config = dict(
    norm='rmsnorm',
    bias='all',
    final_lr_fraction=0.0,
    batch_tokens=65536,
)
MLP neurons of a small language model. Each row is named by its layer, matrix (up: input weights) and neuron, and shows model dimensions 208-303. Each number is 128 + 24 x the weight over its row's rms, rounded and kept within 0 to 255. Numbers have three digits each.
A block is one neuron, or neurons of one layer that tend to fire together. After each block is what it responds to, as a language model described it from the Wikipedia text at the highest values.

L5.up612:155159153143147137116161126147122079106142130140124118115071128138106153145138170103117106115155130137142164124175120156122131130140135095121106139136132122107090130162105155168138101113108149124108114156105129133145092150155160130135135142163140159135165143152139134110106149173130097132
Responds to: Post-verb complement function words. Function words right after a verb or participle, like chosen to, written by, said he, plus column separators after W or Apps in sports tables.

L4.up58:146128108134113138144130091095147091170127127133132119131108110146092169148165105113138107125136102110133131104139165161153150089107160119144147098118087106132102099121118124151117096098130106170095109142138158137133133109156101133134137091142115151141112146120125099144098109115122139120
L4.up452:145109159135129120151151143126074116146098100157106109134110140107125147168083136114123106114116092174155123177129149132124148148142117115112101090155098122129123126136097187107106116094123136131127109108115169105123128125122110118147117134115142125132072149127150158109156091082149130103
L4.up654:164114143137129099122141102122152145143119125128139128136148158128176096132162116096093151110155098139121136146111102149149141140114195114144115182129123145120155162126137153135132095120132082120106106119110162101156129149149126154106091124116099138172144131127137108138111122142074101104
L4.up1047:152143109119117129116136144118120102139137103107157137096134123114131150147125111138167161111116111156120092126139175127148118097153105089121116099164156098064117101128135150135121159115110103114068121120149147120143148086156123213105143165125081158141152148184157120105149127152137114110
L4.up1180:144176097160128147113173096094181114126117119155148130129127133107126134158108103098146170140170110107129095128134161141131118104142129107114122129144136142146113123119129152098127113101134090153097114145182124118113116119162115142122121150120129141157101113131111093104125150162133124096
L4.up1182:153165118154125127127153136118104101089142139134119116119146090147101162133118163151128125132140114141106113114148163153145153077138190070140154117112151125115173124161134119109088134083087089118170130149118149128106128140186122138134141129142105112188173111123081128134110165134114065130
L4.up1253:141121122149121140144134077101127124096176128164117135139128104115099143141115110152145144086132114080108094129160130140157125127121166100140140156169106126146132107130132114096104109132116130130128132121130104120143146154196107161103166109141116107144132091112148143144131110119097090137
L4.up1259:118156134136141164146166131122135141127149109118144109148123104160130149140153187107139123132117148153130110090160138102102175091173143088118121119142113126141133096123094137127131126113098121122155122150167116125166117132141148104138178119145134111133162143154159155115123090134103126127
Responds to: Markdown table separator dashes. Fires on the first hyphen after a table header row's |---|, e.g. |---|-, mainly in sports, discography and award tables; rare others: / in 76/sq mi.

L4.up19:140143128138135147171154097113106138124134096157164091135071116125090116128112186096115135109119126100106121117164109110114155110132148133131112165127133118123127125135078144158175134088142173174113099099105113111151074095184135118120141162125143124120115159138165134154109098086108133117
L4.up281:149128202097116157173148101134101111105095113120132102138107149111123120140116185134125089126153123120115148127132103113135127088105143152106105134089093122134125121147139150139179167089102116147149115143164163089127101119090137108120112152107159114147088198118175106113138094105126135116
L4.up450:096138160134162103138111162088127108116101100142144104155145142140107144139147148174093098114139135137114159131204118126105131111132113147095109131135154138098156083140107129144100123108159159169127102144141115130130107107142144111116103116134146105128085131104177121142132110137133122098
L4.up618:119137160100084121166140096130127127125140131119143098117129127134122121157127175163110143154134080115074177149167122132202131126158128160112121117115118133129110147093158167166110164089161159124109143119123096122142087130111091109130140095169096128140112167123120135115097094138090133145
L4.up946:147147149145148118161107131105141141113143128178153076121101111122079122121132156144124127098149110103110144116113121137141164107151136078115123109109173141116103105064090129169180119133142135144126133124113135129135106113155104114087167118156129163121124145175168153168120102113115145123
L4.up1091:153103129130094146148101137139150059101096113120177093088156145110143105136132120115097116076128111146120099151114137176148131130111117175114141136152121134151110116111127138138142119123158142116142114107095141109122132094104097116163108104085131130111140132141167134120093083125153180150
L4.up1099:133130180150136145151109134097138121121082147144138095147145148138113106139143137098099131086153155119150098107138106121124161059119117156102092111081117147171157106123117166103112163112166151134149087133114147117160077148096123133133089136115127164118094138142173120136117111171132101115
L4.up1111:127112128129138151107166092115111087138103115155147112111133158141128111121134144117134133109168142169131105135123138106127161123183149125113150133131093121110145175148123159138168186097119117113098136140125156153148131091155119135122116114133076091186163143146135144117141137148159116119
Responds to: Units after numbers. Unit abbreviations, dashes and slashes right after a number, as in 1.76 m, 66 mins, 8/10 and 487–503, plus some word-initial fragments like car, min, gar.

L8.up252:140096157137139156084122148138099120126144120112140106146089135104116112124147133157140146118103124163096137132156124118142101120138154154115185079164103136109119132122115177113112133127103107153091106158112117125125106100126080162137116124144140087078131129125121146127133113118110137162
L8.up335:167103127141118128130107149107072145126137103135107100117156101114147129122144131087129153126140135077139130147147151176100120107178120123130119165111148148155150152111110131150134166111114153139094129166139116156117109092138172158145122155135176097127121164098146127133130105112135115125
L8.up443:146191123099121109091169131152083122118163121110128150118168149135133153158097134146134138101145117112080163171153120124074156121144114130128172138164119155108169113123122161157116124119119155130124120086100093155129134106150159149153148109150104101122156134125118131151117144132113151114
L8.up732:134106162128124163146182095164096127098145133129138114122143110164144155136122104181129103122154122171095102145104124151118122154146128142104165160186121148145147128093154146118110142129108117128103140104073188133140158102141142132146165115099129088103151129108130137109132134097098105184
L8.up787:153139120084123161130122120149125131124100090162127128142083128124122138144100130130137097155111089116096119144122124127124132132161089107112122139138078129160120081117131173079105169084140132099102099141133149096101116121139132155163145064157125076094127135174093117123141111100081116131
L8.up864:153126155122151145120107107134118090107169141141056118117117142126129110138119123140139162167167060076138147152113177121124159163145093097094135109145134147143108127132132169132115142121119136148085126122118102142094101117137125132142143137111139094142171144145103146127174122180127151097
L8.up967:119149146154103128138122124130152126114105125126095080089135166152107146132128137181152126108112140103101137160116140119140122133112147103109132124203118109116142142137149169112144128084146152115096102075079133114133137153173121143129198158106118087120172150125157118090145117140127117141
L8.up1197:111114147119153145156099095137122095127131100123133156056109138162125127158166151088088112154121098113112125141096118179165168116113135135099108095140112155134094114106125136134108093136128108114133165115111180137079167136162091124152190119197081107178128148169128067093169149150129165126
Responds to: Separator after numbers. Separators and hyphens right after a number, as in table pipes (Apps 5 |), score dashes (W 12–0) and "two-year"; weaker on mid-word name fragments.

L5.up564:128119131157103165163172126101152140133160124131116153150106130113120157172115092113106135151111131128088097127117177104134097136101138101145130090147125124112118140160109085093102093120121092151116127124124151135147134109168158144112090146142178085128118143128121106105168150159090107098
Responds to: Word-start fragments, infobox colons. Mostly the colon after "Language" in film infoboxes; otherwise first pieces of split words or names, such as New(gate), Sl(oane), Cl(imate).

L8.up49:136102149179114189137121109121109110102114099137142127169112132126113127159138158134076135112142122126116121146130133145126136096169139101105090128134135086131145123111129106136120117078158126149108178116150107111150120119149101157132123174146129069148155128133178110082150126119131115120
L8.up96:130111124145117142105166154131141107143135106092121103110114133136118145145125156105157118096159100111116176140170178130137142120115080087126149147173104100109131118126120144121122109118106090098112117164125125131131108142173124115150124151174115132200177122143164129123138136160129132138
L8.up170:142136148137147148148090151137086088098149109136156122103163112140120150181113137117103124127102133147113131120112167180126079096136137119110070100131140115133132161122085143159102120125136130145110103106097142106128140124165138168132133099143115158214140124144139124116143089146173121101
L8.up440:098075120127124095132164124126112106111114096105136084134124158100105126142085160095101090125108131142146148123123165149108097117144121133119109057132124137141115136144089115137121172138172138163132107105132169130143108128150118128158140130121097134126093132178150123135108116121151137097
L8.up667:147127124120130139169109133114083080078143112128082092129136128105123159143111139134128138135120132121150157131088145114163125146145117113127166143167109102100155136149138121108120167086110137149131096092103171104104148115152207157112150155124135124128116109169145179142126120143105118098
L8.up856:106119158132126106110131115112097102104104113128098126142152134113141131134123139111115124126110127135149166120172111117119151127129140119121160082167132127121146117090165125138116193128105141148179097118139134106102138104137097100125131164154138135110105166142161154118097071203141113112
L8.up924:131133146156119167134121117115095093087128071100124128136112125136076134132089165105098108149109121131137176154148178114098139096143094088076150132120137113124136108149086122118079145101133131145135097115154181103157102130139136164130116145129138112124150168179153130085161126156142152143
L8.up1182:108088143105136162159085084119119094112192121142140143079116097120112134160103149112097109140118103109131150106141139162156106078145120098120089128142135114087107114114133133141105151130145095143156144120161155101129153124124067154117104114163127124186155166157141123122161118126131100126
Responds to: Word-initial fragments in titles. First piece of a word split into sub-tokens, often a consonant cluster opening a quoted song, album or film title, e.g. "Cl(ockwork)", "D(ance)", "Sl(eepers)", "Gl(astonbury)".

L4.up287:180100096135119167127141147140128119175135122172089155125163133134146134142183140123153117124159081148094125159126104151147086121128161174130103193076135125158162145102186122181127134130130154082088132104089120104134130106148107173127081122127122094138164099115133101114123154094119170151
L4.up322:130106113151125139122125121170083108109125152165078129139130131132135094138147096103149151125144097167114103159108154108127089130070113144095148137116094146121113154126159173115098169168134124129067116085076111147109144089124126135155123170162110124150081104145133114104110151148126148150
L4.up398:109108134122177147147125107106106131082178152148108146115080134121103115134139098116102118152168107163124116152105135145104126155166112112112086142170100184158133154129164167124131148155110133115082104131109169086089152117118114142157143101132139093116126151117125128137127137134114161140
L4.up422:111137144176129131128168131156105122116124127132100117116130163152118113120121143085148149118180119125107117143098117120136158140104085108111108116136092169156099158141123142095145179166169134125095152167111097138118147128107144131163139143149156112115146146146130141120114146149110128117
L4.up430:118132114181115172141146121153127123133139145121095132169072166109120120157159170098137131115162155141150109111105084120116063101116112104127128129120099156108123159118179151086173156124104132104124137129105111133144102127110168097115139113131135148153140135159128132115115111149118125142
L4.up691:164085144122147163153130113125065142108087121123087134101077123123127114104135123122081088147135119116095103121099119147148115130154109119109137121169117155136142152142141161102089133172088126111080114101113151138116160110113101155144102113103137109132136148133101103076148171166159119125
L4.up799:134120061158141160106159141088095174089155128196111128135134149139157128151159142091104120148151106108091139157133132145139072132112155089103131093121134173147145182153167112127127129105088111103083127121116112162114148110145111158154079058119111114183123133153110149116146119111140154135
L4.up1275:192128113158140112137135149184135127167114110136102147112132116126117134149126137125094125137131100141113116132152148144142135157125140089131121146203097142119116109098108147101137144090113116109116108132106148137092132114135107170142156078126117137120127122131116097054115154111105156169
Responds to: Narrative action verbs. Main verbs naming a character's concrete action in plot summaries and biographies, often after "to" or a pronoun, such as take, lead, kill, made.

L5.up596:108084119103131175153152147102095077119174150145117099102103163100102130148181144128131133116133111120105106158141125149140117150165120148151083113128071145132131152210130124099102133096113125150116127153098151113128140124100126116135108154120145122117149137152193125141185121131162149083
Responds to: Prepositions and heading markers. Prepositions that introduce a following name, place or date (of, by, to, from, such as University of, awarded by, by 2017), and the first = of a wiki section heading after a blank line.

L8.up26:152095183154164170106139109121092119093158092143126151096108164133149102147123138133103156106156162103140110102096143113152157157130136089126104172121093164121138175122154129148138156142131095104108107129125150142093157119149129138142143080123105100138155163122101128121132121148133127114
L8.up353:139110125125115136136127125112082164088115114105085098118131149114132158103113157129140104087129111117108161106106131135170132122082132138127115152113110153134129115121124126090110106056140120126110105146086164128088136112087131137147128101167126157165161149109130068115146089118091147104
L8.up537:118083146121129161107137135110097121137118099134116157136115134113101139134143171115132158157126081122155137146185142145118119126110135137076136084110144123126141151085143132138074123136119122098129137107133167155161102108149134131178143148131122143130150121136080142062121143150098145136
L8.up728:153114115159118156096145080129119151117115116155078142085110114121157105136092167102144164117142155109124128146105120124122145120133146107116085107135146176136137127080222184100118124141125156130135108101130169105130087122106156128128161125176090098132113111132117123119133090135124127131
L8.up900:151158132141123182092126155074104114086163152164065105140133138124090097130121120114109145101159113145119115132117115155148109136136112138119118120097111144140145126119174142138112146138157107100116144127115118112138120117121086155131126131143140101138125120146125078102131136144088068101
L8.up904:112142071112123133150127143072107133139126099127101097111138157135137137128151133103146146154135120103106129131115165139187104151109143135138143132144118106102142145086113120133130146092131126122149128085053160087088126131124080159136153167176115119144116121145134120102160109130103131135
L8.up1000:130148140102125106116124093126133141085167119107115083097151137144123127154122123170151145123137124107114106129118144126154131117091092125105126126124109141145107139126131139134078090160147106122047158129130126132092138131135103123185129111170152117166097162116090134096149119120128145116
L8.up1031:130108120131111152141103133117122147120156086115113105109125175105097123110103133126160125124123123097094107137105145119171117148147130088108106155134143134120146094141143154109108171111142089101147105135150187169158104115140110152114163140163108127145131140112102113094189146135126156116
Responds to: Biographical action verbs. Past-tense action verbs right after a person subject in biographies, such as made (debut, appearances), released, wrote, signed; also match-score digits.

L4.up11:152143096114135119139145095124100078155111084120137146111088137114092138138133124153114113100098097112125146124130170157124115132096146109108138154121124144137102121131132099120127126147143135123129107124132144089127163150141145113113121137137146115137158156136108150109111140144133080137
L4.up25:099142128142156143140187096135144134141191116141113126102134142127102131131146103155111078131181114083089128156095112167110139164150124142131108144069164130153100138143138110119163136162145144164101110115112152145132099133081138148132106112175093109112129161125109098103122121144095106104
L4.up26:120118105120137124114122130163126143124129119142084110135110133091116123129147071141122099136084097118091101124141143113134124144079119118163119156153121160166118127181160118133092149145109138150133125139056125125120183078134124147110114144120141117164137136138116141121128155129146128109
L4.up106:122116130161126165151142148147096106110108112141109142178122108108150119127177157116100191137134097098113135140181111134172138144135134098128140140101102139153069169175129116174141098135132127083104118115127144114102157132187113141178153150114127092126125116148142159115107139162146129125
L4.up479:131180144177179160147188153137136109129145148127134117135147137107122126149154147113117147141144107161096111149126103112127115119128137124128117109115134189142163137148117108094141134180112161123137134125131132170157134121094122123170103108102126124098162120126134134111120187172080114115
L4.up731:133146158134104083102164127137132134115111149151092125132149137077118141140132107122146099096106099137102123182123102130177142141109133113130152129145134136172134143185166125158094124111112087095121095121106098099121139143091149154104104129112095122145135077131140138128098137166105105130
L4.up845:123137098121131119144134149146136090109105133113086102113131155116118121130133118112100106108100101130060129134157110092127176160125138106099121133104110157166103128183137139143144147133148124100082089139134152137190120125135130161142131130125151144109124130162156159100121120129078110125
L4.up846:106129123156119131165111125191101089119093128173102109075116121119134137128141150151170128146157179137128124130141164141121156125134138141084143122132147134116098133171146102147157148122142145128112097146128123137167135135129147143176122134114149098089154114126148119133141139146157048121
Responds to: Infinitive/directional "to". The word "to" after a verb, object or noun, mostly introducing an infinitive clause, as in went on to curate, allows him to get, and also as a direction, as in moved to Lavrio.

L5.up543:107112120121150113114116094168118135085139139156149123136134115113158134137106118132119135087131151170104156119083076122124116140146138129073071105102139132090108134110113169163159146119137134141134132104131148119130129102122158132113132140175111115133153137143142146146163118150104129113
Responds to: Unit after a number. Tokens right after a number or count: unit abbreviations (ft, cm, mm, °), hyphens and dashes in compounds like 21-year-old or 9-1-1, and "to" or "in" between numbers.

L8.up132:108163162144129148133167126105104063113140125096112113129081154146101135152099109127134116120122119131111120154129160110121109122132164097130157099151109133157134135112159104124147131131184144155113104151116085144107116141134180074117163125131099109100145168112091116140118119129113125097
L8.up403:147143113167129181148133070172120112163106091134121129130150099123091123134115129148111114093155103133093080097129130142165156108128117103069112126112155147159172111131130140140090116117095156141099125076124145111137107157099132164139105149154113106096171134134129133103118095144119120102
L8.up533:099161089095162123142169117148119142086115117151130113164133148105120125130125114100102137090126141119050155107169092110143124127152155079132118144138130125150131082141144153148120149116123114102086085134126135126144132129169140133129086153094122180147159110169155096138120128159112161135
L8.up795:076128116147101096116138111129128089113154115127161136123105130105133151158120163126112152154102110128118150114149106115135142108102102149109138100131160134160147099150127148147128127130135129177079080179151119092117116082169159158139152158147086130148198119165115103121074152154119135117
L8.up945:126133151135138141122164145110125127107137122142140115143154113134104119149075142136137102101155098132127156144153118130118143127175142047107143134139136134105131089162130109158089145151172145154104107100102119098098132131165194135145161104123109166139157093131163113094086142172104093107
L8.up994:162153145151163159123152114142126168132147101119137126115108134105096158160170156133141138102138106128109174152131134132120121123144145078109128124115113123139176099085112108141109143123180139174154114146136112134143133146154151088125103154107129127129125153153146077158126136169098156103
L8.up1159:164137131123152163105197140112124101128150145111128124164106127101086166165094119129130158073121098135118169157145184114127123149104132143122123170151164090133104166151108132138080112147167104112103102103110129098136154123104147130124114124104081108149138150136132119109128113118101135187
L8.up1203:140102129148161129153129150170134152131145105142096135135153070104125134117175139129099124134130129111128106123133152124113145152139174118126171131151154107124159111140150119128134099115140119150119098129105118169123122096159126136099093115155115111124152121143062101148089129111114133117
Responds to: Initial U, verb-chain links. Mostly the capital U opening U.S. or Spanish club abbreviations (UD Lanzarote, UP Langreo); also words splitting verb chains, like to, or, not.

L5.up207:143124100170048136106141144126071104103121124106092116104139111129146171128136114086109104123149076168127088133125175142140109154088123096123133114156099154091129158113131148111067093147097092124112138127086120102129172119154109172154130113108141148174138102125122079086142116132091140181
Responds to: Main verbs like make. Verbs just after a subject, auxiliary or "to", mostly make, put, build and based (puts, make finals, built a conglomerate); weaker on another, other, former, an.

L8.up116:139158154101106185156115118118098155098147116144155114132095117136126111123107181136163145131098130119107118150114113132111179099142148160149145085106104103137134128122130162135122136094153118132101146107113097164090142129120140117152148197143100075149085121131145117121138110127067151169
L8.up160:162106114133152146107149142146099111146138119186125107111138120125137080131148139118135125136160141155129126123156094131133081127179126132144178135119084128136145120068162143129122134145169118139136067128121131123126109122116130152116124068111084117115114142129140135177119093112131119156
L8.up999:138125160122159131129119154116127121148108113155128102118111152127151144135102193150143119125134135137125097123142097114118068125154114135117107154126120123124145146098170200116140126127158116122113105101110160142126116135114142126154099118130139151122127153166146148107142113126080119099
L8.up1011:124118156120119150114119106122129089140118126111128099080139141094122134149132109124076149137103148088148154142133120207095160159165132167126092113118128135142122155164148148097133144139111148105104158154126154098146104114073128101119119124188132120100083121103126130102145085135086166086
L8.up1103:096072132135151134136122068147085105120126152128145135139131162105132103141158140135122111110116107093141140162157151145130146117123118160119112118108091154105133118095140106158113102104118130125149135118157093123117147111131086142160162151111112097139139109127157086140149137136151133135
L8.up1171:155095147137160131132142134148089125100095145147123098117118094116126172134121161129156151104132106142168139153096089089136130142146119125137143173112133156134154121121142156106105152117127153113154116167104127115133159126095135121154123118146133096154142093153141109137153130177106136123
L8.up1217:123150126103128169165164129113105110168113117131103113128132126135139111141157141130111110146122121120146135177138166128180129105125200087103138134099128143145119140153115125145157154130149123104159060136143121113150122090130079109139165146120134120094086117117112140114101083123106097133
L8.up1236:154143162122166155161134119157091149110143150146132106064114128107164107100175139153108139130092124133135151123148129122157122130114137132141135165130112154144120095075136166163117172071120134138142107175119129099156107120078102116111146131147114097132085155111144122137142086146094171127
Responds to: Token after a number. The token right after a number, such as a hyphen, dash, slash, unit, percent or to, as in 10 percent, one-year, 7.5/10.

L4.up36:135158147143146136102183130126128093112123110135101117123115124094142111143126132082106152110174157140127139140131142135131131105104144071130108092115185115124140145135104126127120102088112109130100110103133096114179103101163115089120062165164109146104189091152106130124110115137116111125
L4.up423:099147121121133161151116130129134124148131121150111101145109150104125131133135164137116066126130072102121136122117114122106111099096147098087088165111107118133130158108158109134137193131177128145122129090084168084161142168138101126145096104128127154108121129095110103153105156144120115095
L4.up516:170115139142182133116133067126087116106175109119082137106104150107130147140125141094144151131170129117088197123129114124160120151114145108100077135157141135138130140121113133163117132092147108114106091083089156110154106130123174153082144118130069109111133121148160144107120114143135095142
L4.up876:146123115118077147097143087157105108098096170116119129124152186142134131137143135140128142107159123142109109116100136123205133127143127097153088115118123136123121130138113158180092155108145100134074101120080112138153147119136103097169145117146145130103126125123111121122113094108135141137
L4.up913:137112139106163138140132155176077119123132128142114126096111162110141146108155168157076114125142104149116149129123095117143142145147150134113128088123118114158119124154129187098158150114136128141108119129097108102117145092085106192156140128131110116128149114146090121112147120172087115111
L4.up993:143084100126130154091126109105110120136150121105150138149142142113165150131135146127129100126110108132136102150148155134133054075150152147116114105138115116110172149115142149097102116077110136141141106129103122124111095101108105135131113130132078156159149085120120090082120115116110134126
L4.up1133:155146070135116152155135084163134125162154144141123093132088140123125120155107148095105150136133100108091084165113156152145144132120134090114139151102116104140159131153149169156122104086180106138093128093140149106121110089124121162122102143093127095145146105143126130137107109100110145138
L4.up1228:130136111121117137138151101177136101112145141162112127063119156139151117125110141115122120098175129131095184128162139138156120139123143120104104161131120132140106160152150164155131110124153071125099107112078140117122123129146086153137125142144109143154139142134146139125079081144123137131
Responds to: Word-start fragments and openings. Opening sub-word pieces that begin a longer word, like opp(osed), cont(roversial), app(reciated), and Romance particles de/du, plus opening quote marks.

L8.up57:145116114121120174173127102066140127163090137170133116115123127134156125141135127131152153103124085144098118153128160150153146151145159125125121145109141151131146101091161142168102147130134153091112111104143132106102127111170124142128120149130133114104160153102144121108160127122112104113
L8.up70:186104122122123131127127135142106133096121113152122130119114129134127145157168143123132092115132081101141133142111121182130112095142106146112085140126121120145159107095176116165115082127133117124114114084118094122145142133155094071105146103118128082168143122124135112132124127116163154135
L8.up365:180131121129127134121116121125070142116160109123147122129092128087140104151145138094119151132169116108117112155139141188148101100129137141089101160088143155153112091102129160132132139113134165116114121092078162099128145098169146122094110122129133147114109152121104120120101139143174141134
L8.up935:151134068132127134125161142153063113151167140161073131137165127093140111109120123079118099141159080116078138145127086174120087125146135103149101155136127136153159161134129145129135117139100107126100112108107132088079113093154076131125076132112121129157168135130154140098100091109121125096
L8.up1041:130131076120145128130125154107138153084111117156087097119145149145193190132147120116138113140144091149096090143130120154156109105123128119119097105135091133130127130132141123123138144116119130078106133094073122093114130131134130111115146133124158102120119106136133096119144135150116152114
L8.up1125:161072119132172158185142159125120110102118151129103097131086153128153125103129136100108140156130149098132115200144121155122129086132168113107141112107124123139154128151158144134126136098164124143089097094108112103121141146121059137132114131120151102156151125110171140144145177129158144100
L8.up1184:131135097110165120114149168046090115130093130156129072132143106123110127104129107142114154130183080103123093134127104150148176125138152125142057104142088150142126121117133183114135169104106132135096148126112128124121097120154132105099090132088107125169148134113121111130128158168116126120
L8.up1193:118106122155177163088134104153120114138122115180052109138145152118104107122150147141123114112137136080142138133138131125134050086174102113116082120134149125111127132148155137106086161130133122137109081121129142105116086145123070167151101124159122093119108190132114140123116146144174106125
Responds to: Word-initial prefix fragments. First sub-word pieces of longer words, such as ext(remely), dep(loyed), det(ailed), and particles like out or up, also table-cell tokens.

L8.up317:103142134134177149140163114111092075113125107163141108094122134055099170157161174108128156141172107097170150150158103119137110134180107136103140159170160117143100172159084113143118107159134139103120103106168131102138076156138142129127140129131123137153129115132196149102137123142121133139
L8.up343:098128143105111115154123098072138139113156107130152090176072165128151164112137150149139144104119134102135152153139099116135120134153143099120094121153091152126152123155121183125127202143188106172118091123076137134098105116133144160144153150143150162161122157129150079114125109135091156091
L8.up510:137104096077139089141109107135080131136154142122080051125129108119107151137143128147136136134149120135131116096130125159126098127189136110139130102117146105117094127165086103133130148105140141147118132104116119129082127121091109148100142127128148142129182123133158092097146158128116113080
L8.up585:151122102126150096109140134129099126147146140128111111131156157102125116148166087108087141140137165124101117146119093142111142135147115101118098140130127149171109166137144152080112129138143103104146153138104106096074091097127118132175150120144097106166149092137105118134152126111072120124
L8.up719:102123118161170120140108138124120091107118162142095143141155136065130152111137126117092171111152139120110084146138095134135194120123161120112130095119112128151130153150151107154149143143146123121128127088159140160105080117163132121115143113146112130130172104135130102148151152115115118112
L8.up1243:125102160109138159116153124093113108119153110134129082148137118128102147144136109076098124120137129131111129126138150148198114141139131143120097113103136125152075157105191124104097136114091122079117160110086141101131127165158110118151119165119108102139152156173125115113179155148112104097
L8.up1257:116090112123204123130168153124107089096131140106112108138123135133113149109148137091163172128131152116102154114134131109135160128093103122099078135133119128136118146138168131117125065132119131125166105139116127129112127108094169121155142075143124126130120131142120138103214130127104120141
L8.up1261:108139149152169130131057086138120125124139141112142141110121108066146122126159131115131148116152131089131091095161097150105114143178067149133118089177140146157045113136132141152157137142119102112114141137127180123100145066164125128133119095104157110147138089112144125120120139164120098099
Responds to: Before a named source. Function words just before a named source or entity, mainly to in According to and the in in the Bulletin; also table pipes and infobox colons.

L4.up35:145076119141097160107141112164100147092101089156151121146092145105130132157152146152137082127131145122147111121119121072118129102145131099124124079116088123131116134133161105136121172104152126125131122123150068140111094128147139170116174135128115090106131115176097142132101113128093155148
L4.up151:122135170127141148139113119137099132120151115130149096104174147197139129151153147118094179134139114131107137172086102059109179154119117125120100139140088128150147146088126124119145123159158159139116115098094126187087140120119143083123183108159145112136089099144148124117131112155137154132
L4.up475:119120132123101146173122129152138125123128117158148115115147146158134146137141158144112111125138171163127166128149125138103168135132123109109147096115103121168136183149162169131117109090143149163142104144094118096144104083148168137132131106127124127108126176155165149138068094135147131115
L4.up517:117144146116115173123109118159117142127131129142184090095102139094108149150122164089131141116134111113122169108087097083109138090101148115088102120148110115122171121086146163113113151129149122153151125108148123150174137120118153152109149104158110075128117172168119111152145122141083162156
L4.up579:122127162127141134134117076170139156091119138142130104119088121144124136159117165140145130114104130142114128155160093117116124128140118134126124105111099138149137111133124118167095174121092131150122107143109128137092173131111160107084125130164118090148156131169150197146110097124096161130
L4.up713:104141119162083110116096134108101130103157144129123100120106113147130122142125139152162110120087133072102154171094149147140141105139104118154102152115100124160128142087148123150131093126123140129094098111127116129111125123141070146162188082117100092116150158162125162127133102120124158083
L4.up974:146126153126135154129085098086106156125125118132154134151156106113135120151168160128149110132150136080084168114093135151134138099178151100109130134136111139132137117121124120127074125150169109163103095099136134130089194102154062154151145101132142094159151172129128098137149113111090155112
L4.up1003:079099110106108148165143123153122140106127125154155105132134122146166107139155180149122154129145177062111085121109098120093161141130118172139152104108092133147153144085128146106089125117131130175071111104139122096110158121145144155105145145130147096132111138146119162131164086125100127127
Responds to: Mid-word fragment after capital. Word-piece fragments right after a lone capital-letter token, often F or W, as in F-ig-ulus, F-ree-dom, W-ort-h, F-ift-h; also dots or slashes after single letters or digits, as in U.S., F.A., 13/14.

L5.up895:111104143122144120143136135122084117114111124148109100169126153099152120163097109117132144116143130116120113140120116137135110118129129130145105118102134121158110117102142131143103156112158152122076105085105112118090166091143097119098131137125140082131149152125099102129083131157125130136
Responds to: Mid-word fragments, "total". Middle pieces of words split into several tokens, as in substi-t-ute, stra-te-gic, dist-rib-uted; also "total" after "a", and table "|" cells.

L4.up314:109130130176116143181177116104115095061141136132164057131136158083099137149133137104145096134093108183130127167144132118144102117118137124126144138129081140099110147111089138114129104143130141146146119192145121137093133115159121124126149104118100121204140125144136087114144131151114104101
L4.up543:131141138150125139145192117147129096123131124191111077147084152162058134123133092133156134122176120112161154151125171156143072154170123118087138131125139155159151195132127134123104154102143122129103134105091143089117121146112125153122128162145113117107136171181139116075172163146138107152
L4.up676:143079104171153145155134116111156125113120142159145101133117118104101147109161136148128153138147110096137156126117104149164159087137100145101109146070116123123151147165139124132155114141145154100159124149152126107111096110150135192086129154157107142097097102137123129093148193148110055111
L4.up797:141123119146116137140189150092139097143126130122104092138104145111053148121151099085110127165138131152087130141150115110152078135143130130132152157106093154168179183127107094136089144101172097127117132125150103155071153105151153139128173162165121100152141151167160092162150168152089085127
L4.up849:158104129112114166164189076129084097111110142175103113114127144125092134125160129131111127111180117086127103135135068129175133124101132159116131135135079163152089139147140138173119157136132129134110150129124153136123173129148144131142103137154153123137122162160161157123132137153128085122
L4.up1011:124130162139098125152132134106144120093151114144103079117150153151098185171105098152136099107130136149116114140157160090148121141121171138148189122164124099155124137142129111109095164156134111150092148128119140080116162127138077175134120135110110133140146138135101072127134150130134133154
L4.up1092:136143151093155143112160103107157155084169136162156069122140151149060135130138171112168119106135144128109117158105131141117130119142158132107109126093143128152158177100161138091120093159156116144115154128122122148159140179119095119135161180125170160151157129131174137127196138142093141130
L4.up1273:166125127105122162140139159129085107114191136151130100136076081146141114115123179087141107121152171147146111155110109132111140097145148088134097132104126136132129151135124149134128160081149118173144118122086119115116103158163136122150139118124155081095100179154105164148118120122100149110
Responds to: Preposition after attribution verb. Prepositions right after "According", passives, or past participles (according to, described in, adopted by), plus weaker table row breaks and pipes.

L5.up400:129089118086118151150081155171076128069139117138115146113127080151145133117119151156117146130146142121113126142117059139099144141137097141104135099126108111148146121130120122147120176109112135109099119109115134117144173064111116135120122152137100099102140158185112102118107105151108159100
Responds to: Inside numeric data. Separators and digit pieces right after a number in stats tables, scores, times and dates, such as 25 |, 3:45, 2.2, 3–0.